Weights of a small GPT-style language model, trained from scratch on English Wikipedia.
Size: 9 layers, width 640, 10 heads of 64, 72.7M parameters.
Architecture: RMSNorm before each block, tied embeddings.
Training: a variant of Adam for these matrices, 7200 steps.
MLP neurons of a small language model. Each row is named by its layer, matrix (down: output weights) and neuron, and shows model dimensions 0-191. Each number is 500 + 25 x the weight over its row's rms, rounded and kept within 0 to 999. Numbers have three digits each. A neuron's up and down rows have the sign that makes its largest values positive.
A block is one neuron, or neurons of one layer that tend to fire together. After each block is what it responds to, as a language model described it from the Wikipedia text at the highest values.

L3.down1126:522480455487505497528504485516493483481515485505500504515515502516491503496465480498490520526474477493481469459506482486434519509529471519482470505502508509511487502485472506456511535520531464475499482471479514506531491486488521501512521440515506532491521547535495446524441557499523479485511506499493526490482516501511493517534508484522488490479454497479555477535497476432490480512512466507502509518504534464460477484548477451456489506511491480520484449492462447496420497536444488533513485489488480489514485468476463448496498515453529519480464477481518471488478505490457508550
L3.down1140:485502477524518479488506483510504508506498507541525522531550513489504488492482520517491502514517438485513475525486518475529534500493479501546503497528538535492478550511532474514484495519501499522538499482497487502524481514554551552549499538464548515482501484512486484488500510494521513521542513526526512493478480518494450503532487500447510487533508499482504482534491459472521550507488479527481497536507484491525445517474517500548468503500501481500511520531463473462560517510513463488478523499520503497503498497480518512458550520464494470455471482532447522452478487515528491484
L3.down1335:532548435501490508472481533555474519484535478489499504531548484515488508492564486512498543471483468505454492538557477500521489477497499522501454492536501469495535505466476505523477501531506546498536462454502493481508469490516499526502488508475534481490486473506493473529517489501496491488492558513496459478539485508561470476543529479437499505501506506546450487473512494515493504494492469512496506467499520483521513486452491510517524483525570508478523521491519518481484485524521496493538502510481475506512467498517515507498477462487457482518466514527484454519491478517503508504
L3.down1485:527488526508500520492497470551563463535551503482515521481529490556495501485516521504476496465496515499459500476533523522507565531518488543512479483512500527509482506501523509488519485514491534509490476466535501522485467481514516529492491444463489562505461446484493491503495521524502477529465516509508471514452477490455516507511524538487507485539497484501516470538486506436502528503510448527500505510526497497544491532531474490518489472523516491523520521482545501481505514510524513521506573531435531504487471480531518488526485482475456491503506483530478482508515558481508507536
Responds to: The conjunction and (sometimes with, while, or a table bar) that follows a long comma-separated list or clause and starts its final item, as in "...head of the Cantonal Health Office, and notable for".

L4.down48:485507497533524469474464540491457489490489502460494482498457505452524442481467465450524472522495466456482471497494533549470458497479493539468451505537551517543499504498471511500519463472477509518545550533506512471465496459512531512524510455511509495455501480472493496494459494465511513530483541484505495515555507484489483545502479467478487512503501473464504472508536517484521497494488489481520486505510522507502516495487499469488534444543546524470502486496520485499453470500470540509471472514537493481547473519527464533504472524549480501502511501470525462521514467541545477479
L4.down362:526523476506509504520508470515529513541525475484476489536473520516480500446504526515496520512495481521527505529525501512472494509525496507457505473500527513518539488495500486459480517524495502491475488530484492531521500470513488520488461470486482535532517498488493511473477491517465520530512524478500477477510511499534490525492523455519498477498543503565464503519539504497490511488478543452497497504531495500470529465475506475490502463511518504468489490476473470495470520503479565497530504514492483472485517490482526470449504513524553478534520509455464501494488496500503517500
L4.down381:529491478494504515502481531476465486488487517515550517524514492493470526479489542493523477508497491467484547525498488460474544513493475466522549493509497522520496511530525480519512493500521513486476468478473517492460553515484495468514532494492519531445473501495566534465523469500521489492483568518519452521497479555519501520519503515531506538495512479465480448456496510510496477525522509514485535516500484519488511504515479473462490492451499508490540541488508523488442468482472523482512473540524493508508519524423505497479497485509452500453509551479476524529520480517528497465
L4.down617:500456498529469477451539494505532513513497449530488509529509474542547523508429490522508492518480501541459519516495505538492523491502487470466512513496506485498523498503527564541502523470519496512488533485528483474471509509550525484547487521494525516496515485513523501495477495501529505538492537503511481521477456484527534514464519517490545512465457467480504466479489505462541468524496508475526488493501468495459559509489466493544537493532564540517483444473501510488512514499484475498499548508527529516494520464472502526499463490432530488495501495484480508492526529541533483509
L4.down903:568469535486475524539507502485489534456482487525493499496507524467513492493508518512522487525467483493496457518469494469556490498530450495544509529464506534495502512481515495490535532511483456517496519512513550479509472479512465500520536516472523506516468504505502484455472522507473487520505456476506508458542488518508524519495542495507502472499530536497467547504467489467479548490482497559505474467506480479525450474494480512554515519480478539454473467501565458470509502506467530525529543579525495484539480490517485489499508502523492472483554483514519459536485483527460496493
L4.down1194:510516529529473525519495547448502467533448474440484500526454481485455493489475497521520482520509482464482472518466493508505489463497509461485506502458507540489519506502525492512524501470529542498506474500470503460444499503543496500477492477499491461497495464479516475482486512504538530501492481471504521465477509489544528506501536519474504459522518461474469480493572482492499488519488552507483484462530490468517484520460493513473505482484540522476453486509509472507557483480504536484524492498510545555505517470507502507492506505511493457513534474501477473523487539498522537505
L4.down1438:485521526516517494539481523517511479491461511469548489531495493508486447468503527500498506488527519491495504511477471486499491494511490490471506542480484496515498491457537503505497489513499455488462496473503466470543466494490513489508496503472491522502485460518523512460522482505536518487468497517523539503535511470539472523510486505474509452504543502472497517464503487496528493469458541496515516498484515475458468416488490465475488464508511519478506547481549504464516533498485494501538559487504524464537529494505490488484475460490499462489507471509516494482507561455493493518
L4.down1537:534481497477503492458515551509488517484439509520482557495500488509513498466517501489475475512478488434525484490477489505483506523531525532495530462530520497496453479510515525492509510473486475513500521535498493522477519523498497477465533491482494481471525450495494476506504505457530445555507532483495520520488445520508481532525495526521519525538476519490466464506537496513536503507473514487484500513500507528461512523496508540482495483492519520495455465534530516515486483525539496467545533485507511523449504520488512456471495525494519468438530516514494504500498493474501486518
Responds to: Chiefly million or billion after currency amounts like US$2, £80 or $4.9 in funding and deal text; weaker on table pipe separators and scattered words.

L3.down111:514541481531481515524515477502544507518527533528501509497502489506494459473517488491519489528485538541452485523498489462485521537480455527479542470525525546480527489459530495509487499471512510480479488487506513518500494475544521508504544487526536550489456480492511456440486459497528490460504519491532461482499459533523521481527475545481495465487497493520482443498538483478509531510491462502499552494483502523491468532538497516491492465511521511507504521499504503447517500520565483501490512532519498515475459508495449513468487501520486521485513494474528493449515470509496472469
L3.down473:518480505500500511489512568492490518511493453472486524504474487471447527500512477505519472482507488515499474511474499501500504507549488513526461527508486510523497476503496520471551513518494493494473487490503556497444503508486498493503541483498487482563508476482515461472524535521486476553527421537542500496520485465488485494472476490548532519485483538500498540500480524503472495504526537531503504475517477516485509492487496469489490482504467477522499470533504499530461478515479462498469509490478496469465489493533498519494516533518520521528493506497479517474486543511515521471
L3.down538:528536473526496490513472507502521532490518473496472498488520489541548517508486473452496521527496460486442475487463471471495456494519505487482523477465504511466534462525499505516546493501467528486511473503474515544495490516501512513515508487485541471518534493464565457487503492462491513522501468527492547495512503499541499535507488489479486455452485500521463492478503532480547480521524506438513511519501468516479478497484525509491504488484537486497505418496466506521486494537479515486479504549526487479491493523475498522525469551509535468487516515499471551481515513486504514518
L3.down803:471525470505486511531506516461497511514535531500498495503491493486497513521494463499565471474531500563451537497469519521536518493500500507478480495487512516500520507496502484506481529494502502502494482478477495501495510510517529473542526492485533526458493495507537497494504496474518485492474485501516474517474497534505488492516457489522533543483501481476509500499495557529494500538497489449458504504504482490485514518505540490498512503480469502545460537504486483523474486499522504495437521527532520455523533511477485486497466484470523494480488511510510524497515468492481505507
Responds to: Digit tokens inside numbers, especially money amounts after $ or £ and numbers in table cells, such as $8 billion, $79 million, 7,848.

L5.down409:477532443485524497539485453517512496503510514519509521509541456485483512481474525468513470483549476503509491477459541464554476499498500458472507476485496456506544521487483526552458553511501500474500468466545486488477463477506512507460516503505483528527546525470496535490549473543495519495488483517541496530461511532502500494501531532512489455502445473524479485501461528494474537497502505473524546514477498513476485498541476521489508515536490488498536505478478478515482501522504516503474492495515498515513472484490510485487490516519490537513501435486500522528500488483474507588
L5.down1152:546506489493477476509518494480540477496510508492500528470500475502483490459532469516499493518530493515504482477491537487496493481519515474499501490445525489515431474483477515492490528464520534502489499505477503531468520492509523506540485517503525544535510480504484498444505505542530553478451484438482463491498447574475507488515529548499483463521447491511507509504494479515486461500499505502536498563489470463502541510559481492460510475528474515527506485476527491518502497473518490510493460501479517523491457487465502494473532454505476519456462483517499474526533491535478454490
Responds to: Words that open a trailing or elaborating clause after a comma or full clause, like with, which, making, leaving, has.

L5.down176:478478502497468543499513487518489539472501504542454483541507508523564509473501469487503479477484501467502490495546495557506541492519474481505484522535536505492546520555504510433477465504502478508461505490533527467513514464489509491535469538450557479500522471484509526525480513490507513477551554455492505527506547481486522494471471510469498496445483493503477523500468523542460440513512510462500524515500511504490502553506510484501499571522438494489518480509511500456502564512485520500500498460480486483436508485494485467498491456504521505502482544505476495517516505528473430492
L5.down1092:503472488528487514481510502520481470515484529493509492563479487483443479511478493479521497514454469483522462498498513533483466464500519475517485505523510491499485463547557507474551515493471516510519506480506499484491517536477544456497494490459478499504500511507529487511503508494487520486477523452501502498505522454469499528478496477527502497490491507513495538479532478497542487497470533480515493476493556488423475488487456479506497518541483552507480439518496504472480535479540478481489530541510488509491470527477504479496512556509502530496508527482472514549486529493511512457
Responds to: Digits of money amounts right after a currency sign, as in $300 million, £7 million, €4 billion, and weaker on dates and other mid-phrase tokens.

L4.down43:518490528486486461508505497544481508513520480460486490450478525515524512455516447476495484504513518498509518464482504488542535478470478535465519524470490488465457489558515503530474461500498499509447499503515513482502511505486490471497507577480480520511501511498510507504533531526506553481484452461514516527492511529526479498493518540486517519487476484437521539529496419511515464512485514462508528493458493500480482502527503484518492529458511514495485541530504564522478530499470503505507543519463498516486500496506523471519455502488510523531475545511475484482501490472477482484
L4.down537:474501516556491491473469518538486476529523531503521536484518518531535511501480484501483473515527475515443508468508505520518495571499550491532484513539535519483527496488495533549530512496483498495516532532559529508502480492510477511490490517495477501528524481516519514471523483531486523481510449536518498485496485475516522503518492518511479482519516497513504488490481524521526512470470480497527490494489493503500477480454432520515500486522470492493476532483506489525524518529537518513516511499483485503512444480524463484510470480505481516441504498525508471509550478466497483520
L4.down707:520507546455493495482456507506525491480478518496500442488501472504493561463520482478488445518519538498521522508535467525515488505475517551531497494530524494508519466543494489507528543460499487503484499517523491480497474532533504489460525516502485517489463466507515499468521459517486503538493474504506480450562489500507502513557517505478499479526528482507460535482495479507475487506492519497507523465512502533500491502488493494510491479502478504481516503472469479516502528504483530497509517535509493454473493522544500544491488491508500465500486472510539504497526498521481491533
L4.down750:441519485506514501480480494521577463490525506491511535457478486486524504515529494461538457509523501513513484475481493517528492536477488496537521546527512522490524477512495534535457554509526512500525451478519497540441504484495482512506506502489477504518494558460495486476523482524520509455507501508487484507481473533489519550518518497520463497481513477495512502490465505515481510482465508492520482549494508496527496544513431457483507516551508498535479557470509513513484504495528499502478509486556524498495500472511481456486479481477499518470473464520537528472524536505500487494
L4.down949:512498464513473476512480476462506434486495482546535448490456463494488470498521486465502499499509501451479527538480505509495524471501441525454523464501509472480513502516506508497492550490516488457505481479512505470475548515499501503500537477477497470490511467488523539495502534475510467473511536496500483547506477466522524480513487451516514481508520518531479518454472526460510508508493503473492497490464518478460451468488481506514485496491501542509469546500468489473485529510448504499526491462548452513541528561504522504448502553501493519473488489492473515479527501458492520505
L4.down1042:501508498541518478495494499554454502492503500472549500517478564532484504441505444535521468505459503493552498513486468514485492515474506493472518512526527518509478480499457470479478465484496537480462494523492451505530505497557498457478531431533482509543497496437519512463501469503516513511506449506463503459531481516511516539530480502479492579508465482482507514517497518503531486518518481490493486549507491499506517486507521508465486507499502516507535487539487531504475443509533556498487476488479508487510440525504518517516429493536523540475492535478515543514467485493506485511
L4.down1248:535476483495501499530528520494492458509544510506483507556448491458505493521501503472493466466522501516492490487454503548505504505515491527520514506504555455496499532495524472518504500516512491512477519493499502512474523513504457489537461479501524496516524529478476516511452482477501501502513519475510515504520494481476486574442516529434538518519477490519450540506488472493558468519521532495529501524520494457473521482494512492515481517532540465508479526514558492457520436445505535514432514497536521510502489485523474487473509515509488512524493549509473536508506502457506510486
L4.down1663:542531475486482517511484511538514497499488519486508486464525513481493468485468490512491449490511483454501465489497471500468531475506464512491504472496464494502504542560548496516490479481514488472508545519503478534506521499485475539488496493511512472498540487494546528534517534530506509492507514478515475519468464520479517466489509471515486489523504501508556507537435514460463515489558505515538529530515505523476478470484475477520502497497487533554493541512513509494469507509487485492508512533484483513469509548467491514479500473499519464511488517544506500507543499517491458514
Responds to: Prepositions or connectives starting a trailing phrase after a comma, mainly with, to, from (born in Boston, to a family; extended, with the option).